{"n_layer": 14, "d_model": 384, "n_head": 4, "n_kv_head": 1, "head_dim": 96, "d_mlp": 1536, "vocab_size": 4096, "activation": "gelu", "norm": "layernorm", "norm_place": "pre", "norm_eps": 1e-06, "positions": "rope", "rope_base": 10000.0, "rope_fraction": 1.0, "qk_norm": false, "attn_scale": 0.102, "bias": "none", "tie_embeddings": true, "parallel_block": true, "init": "uniform", "init_std_qkv": 0.0278, "init_std_o": 0.0345, "init_std_up": 0.0398, "init_std_down": 0.0398, "optimizer": "muon_hyperball", "lr": 0.0113, "beta1": 0.95, "weight_decay": 0.0, "lr_head": 0.00794, "grad_clip": 0.5, "warmup_steps": 200, "schedule": "wsd", "decay_fraction": 1.0, "decay_shape": "linear", "final_lr_fraction": 0.0, "batch_tokens": 131072, "seq_len": 256, "doc_mask": true, "train_tokens": 464200000, "steps": 3542, "dataset": "wikipedia_en"}
MLP neurons of a small language model. Each row is named by its layer, matrix (up: input weights) and neuron, and shows model dimensions 0-127. Each number is 500 + 50 x the weight over its row's rms, rounded and kept within 0 to 999. Numbers have three digits each.
A block is one neuron, or neurons of one layer that tend to fire together. After each block is what it responds to, as a language model described it from the Wikipedia text at the highest values.

L6.up63:515532443471499465486523511456574454538491596526502500531480502536466459437507546537508538495430552533486415453502495468478549616624464517464573483498415528493456498424530520413540550467490520526538552504479513488505484506382505491495526545477555400535473494503546510508456465464640430487451485543578503500539479440479556489586515448536495562470564509520562447472525502473532504484502
L6.up94:486536479479509533522507582559526472513523485464552513485546542587454377618567375537505525492539449541482424496505531466492559545544445500564477499446501425528511495420528488539438555439491540520541477488434496462434551418439517504555490483402470448573483507555504482552465483354521567485417552532491510551543466419480552434462575436530493613541535506489550495517438555471537532485487
L6.up566:620521474560469598518526498487513507541541466452460550518449471553369432471398515437570566437581629508516468562469529485552453528514526501530523520448474499492449490419451459532464509464445542489594488459535446463507474488544438538400574480544571462402482436448497563503474535578544447525434411595451513509541471536570539483516500506516466461441621454518522380436554498533438448567406
L6.up645:509539464446494508427564469539540565546505485480539492586514505483467526471537465382471507513530430440569512480471438462550496553440565471378540562574488485577519456482488430505504534477567523547472530452483528511495474488538499465382446438489622414456520532479564455495492494439554406549494451484644489528501447429473427520542446444536536483423548462438442497442523576560578513413474
L6.up650:537492590509483485499494494453559568484400447445406522450480479484472436522466478353519561437450437463498453508485501459560415529465451569446514507426585412419367405470476512521497519496469549548570467533467612570509495552436552468564495551478575541512527437532516506497509463556525497504483472419567488572449383367556542489480483493387502493473507536520510570547529491502512524556477
L6.up785:508441362491481477548523475460560453575489499367549492459444432604500498586470359509494414418452408475567552504436459503587475473559469491488475562395489476454539479441534499543480584610469467490593547460468514561512565486551518541480531472504537554399580422589611529556588551528517517545660511468463512514553569492521505479552528489544584419498564476458414504473622551493576501511481
L6.up1268:514527413501489547508462467489469576481512488593503576521522509461458478565463393536518487473517477469488573658460462486517523462530527573518469515509494437548474510541489520582505509473550465419558597519479407502481477515542460444501570537464607416585553486436572519449446520515503522422456435436526471381412542407420513502536475487546591465533455560423527479510524631527522490537490
L6.up1351:508520454523485498545580525511497437514410580496514571466439589565532463429590515514525507447449468429515473553441567458521507465600483486522468590433485550478547506480539522560433534436562578446445588519615573582618440410417567478560566415542575512529455431555466540456499466461488545608600459478414492448482464355518478434515557397490439478481518559560485435471510520493501552521508
Description: Mid-sentence commas. Commas in running text, after a clause, list item, name or number digit group, as in "Crimean War, and", "White, Coloured", "8,825".

L3.up156:437587473494523616516510519623608473518517499526514504475468460493508478597444437486565480593526481536605468525444466430499416494530465428490497554471510377522448388404560521552566432480520530459444549518455568443536506428489475482482496524409471536487501526538538462486491522476509485488483618490503485563478533455507496500503499532629498474505541498585506563458423542470569449476455
L3.up163:475409470381509472445500470455516398523475441466574517537480570505546483512528510514561524532520522408512538520395576524512440579513488600485390503443523454475442492449525424563502596527489556510547619485507466483550478550520499527529463516458562564429481429512506465567496503488527518523567514420495573419518540446392637594538521499502541530483475503467471526487571510511546500598515
L3.up397:532448540401614482513507551416507447417445515481480573460483511455455597448497563527548513507483533532517542489448559487475459500468557473512424541524494450509492463501609456556542530497589572513562477516529550442499476549522515481571541550559543417499532563471499521540459474407516453616480530621529491409459471411374516536486426530535466445565438465462464461530570489551510473596502
L3.up520:534539580473614501474492435551558510493453533559509480555479489531525486468433595478329525549423591567458478573396463546533395520510474422548519558460464415526532503484463457460588524476534487492607555463464543484588454574536603567574530469519528553502493457368539432534491559451540486527516456545531578449469472534415464466412446417567568473488504545542519529469573503555587512510483
L3.up893:546457477502492486534567585533457523446558536520484529429494541479524530463501360511486433547473532555405578556453501501473497467491479510495536552470504519545498606529538397566505590439509491467441598493519565555534452516420446451413524468509577570480497506522540511551443520489497513490445538540593475506449459499440494535509431574450589448488487494573517501419443574538449567519480
L3.up1191:514461545451481501577492520528481474487561504462416478538448508452534464463501625485444552441462568429479472349486493571576475526520402387516435496603545533567486491512544470488532506504499535514613485574465492522532411514569529537524513449454504377495563527476455440438504520464504482595433552499508514459498520508372497502436411557518503460516469448483575516476459515599544436566543
L3.up1255:514445526408585573583659487549534497532553469485418564530527504533506511482539532503483382543437593577445518470498498496528375433560498412532432590486494497548446612541520444571459436504554597576545532525519586567491448505519514459397489548507548475421463502428485564544548541469546387579474513511556518524448503505552499563326483551593463550448433389467432486460489445547539528535471
L3.up1283:488442494488516428506542533578493593416486568498500551538514593489544447494501442465563409529530564445542461434508549459560526552465487394613536508472494514576509508415551398505522618462564500454565569496400512475476465495445466574425612487460573444417492477511507515471529542621540488505466521532590447525437496557428470491454505505495438522457551552472458447464507508512599579459445
Description: Date year separators. Comma or space right before the year in full dates, as in April 6, 2023 or 22 May 1998; also scattered mid-word pieces.

L6.up114:483445543402430508507539479548503535508639481530498455473480458455564503508534495462512505530575487478507435581545502445610474524466463485500522519477495612496546467517423518402455470547503586424490486505440468500437484558416607480544523473449399581477559481371465490497516487489413485543412501489552436455454530567535532643553566498623550545390547500556411466512508451564447588558488
L6.up431:486551493504517467451384492468521528555497463431474501508530398604539529487515483499554483587467519542515484459445464490570473488545504545564576547454544529542577485523526508458456456442527476510485442473555557588435504510442514466451597523487627446566572528486565471578436524551511509560453542516502492489489400526468449462436535544534538488473469482479516460481515538474469434602484
L6.up607:436547441574451515405509508546539538521526448441627437489521524419555515481481554448460567454406464473501448509427474553504490443469526452510516527482518479424424470570504441512544457422449575565478475556532462530413586496529458440479484418541448514451519476547547525491486515459463506544570534497486467441586485516474523513439557464573436498526505428509473493551462429607464546451480
L6.up651:552453528508568607519549579473458539464439505551442547544572582532476530461527651419509535504535455655428456515578480503529482508476589456480497508463493470457581495428505468519484453529461506401523511501586461529471522474524513606486504439508457428544495496454493465612486506496562511552454540457520578473508484622541542387533522524438492515513490422615404425477497484508511514554591
L6.up747:547558597500481492392460433552498568544498490516444557475567519591474487399594466539565550585416554484462523519501430470547393569560530525546539489425514506488406493499542495500486411445494498431453439440583561501531464536542535508475520392508518508412527544461465454538455592478455485568438555487472426436512516457536517555515545495556506511413461526417599523425461477523501445497488
L6.up888:513476467583511500382465494552522486486482488487487489553488503470447560519539508528501556501481449444547542550447463510546540493525472403535576457623486488564421439487628567412553547526529539519497503587524578547488567446561448436502475456489479421450451486521498498512490492531584531501502443436443473458558489484557474612493428451461505583452552463554520563435506487536482540508549
L6.up1037:619501534532454559528459561434511452478403443440393542554558588443529536389524642421504553577527428500515565495501430539514525553511447541474501554482440454520517482499415453576440526528409523534463504585506508640498543474553448543429573431624491535448474520512458467479478650474508508512488468485411497497556559482547539465552594522461528483465524385483491510397533508566529519509502
L6.up1430:536479567469538462478521486519456463481545455542445523514410531492554495480520471462581478438520456448402595535363528490575443531492584488513559538503573489544499433530444472486395593434509530523535442564459539552501524484446455402441505504477450477484520497477454493529528551599439530487544532439521560532508549507473524472542513661479524450399522389526617451468520568506460494596567
Description: Chart tables, mid-word tokens. Fires inside music chart and sports result tables on pipe cells and chart-name pieces (Single Top 100, Ultratop, BEL), and weakly on mid-word fragments elsewhere.

L5.up1396:626489552465460459542467474490473501578437484491541519448535508503427466417529575403515447511536448405485411416456541544551502442555412366459473612529524441495510402507462484458477576488542533567503529478508492582475411588466554579565421481450527458442608505558445472513478554524525524529479597525572534457481541518534532466405494465510518613467378561468444505503471524489504652558504
Description: Before chart numbers. The space just before a number in chart and ranking phrases (Billboard Hot 100, top 10), plus "Total length:" in track lists and scattered mid-word pieces.

L5.up636:469586488447566517533492473517478464408573489454564466535500567512443404443522556449507443454442495572514566542409464490544535516491492562406500507483526414502520496480448578551474494498498507483396525457528517483481492430583514564491499524457496548560513488564393540463522530518584526499460526514532385486455392428488411471525503507507446510460488403578437383557496453445438455535495
Description: List item separators. Commas, semicolons, and or right after a named item in a list or appositive, such as Space Dandy, Maine; and S70 or.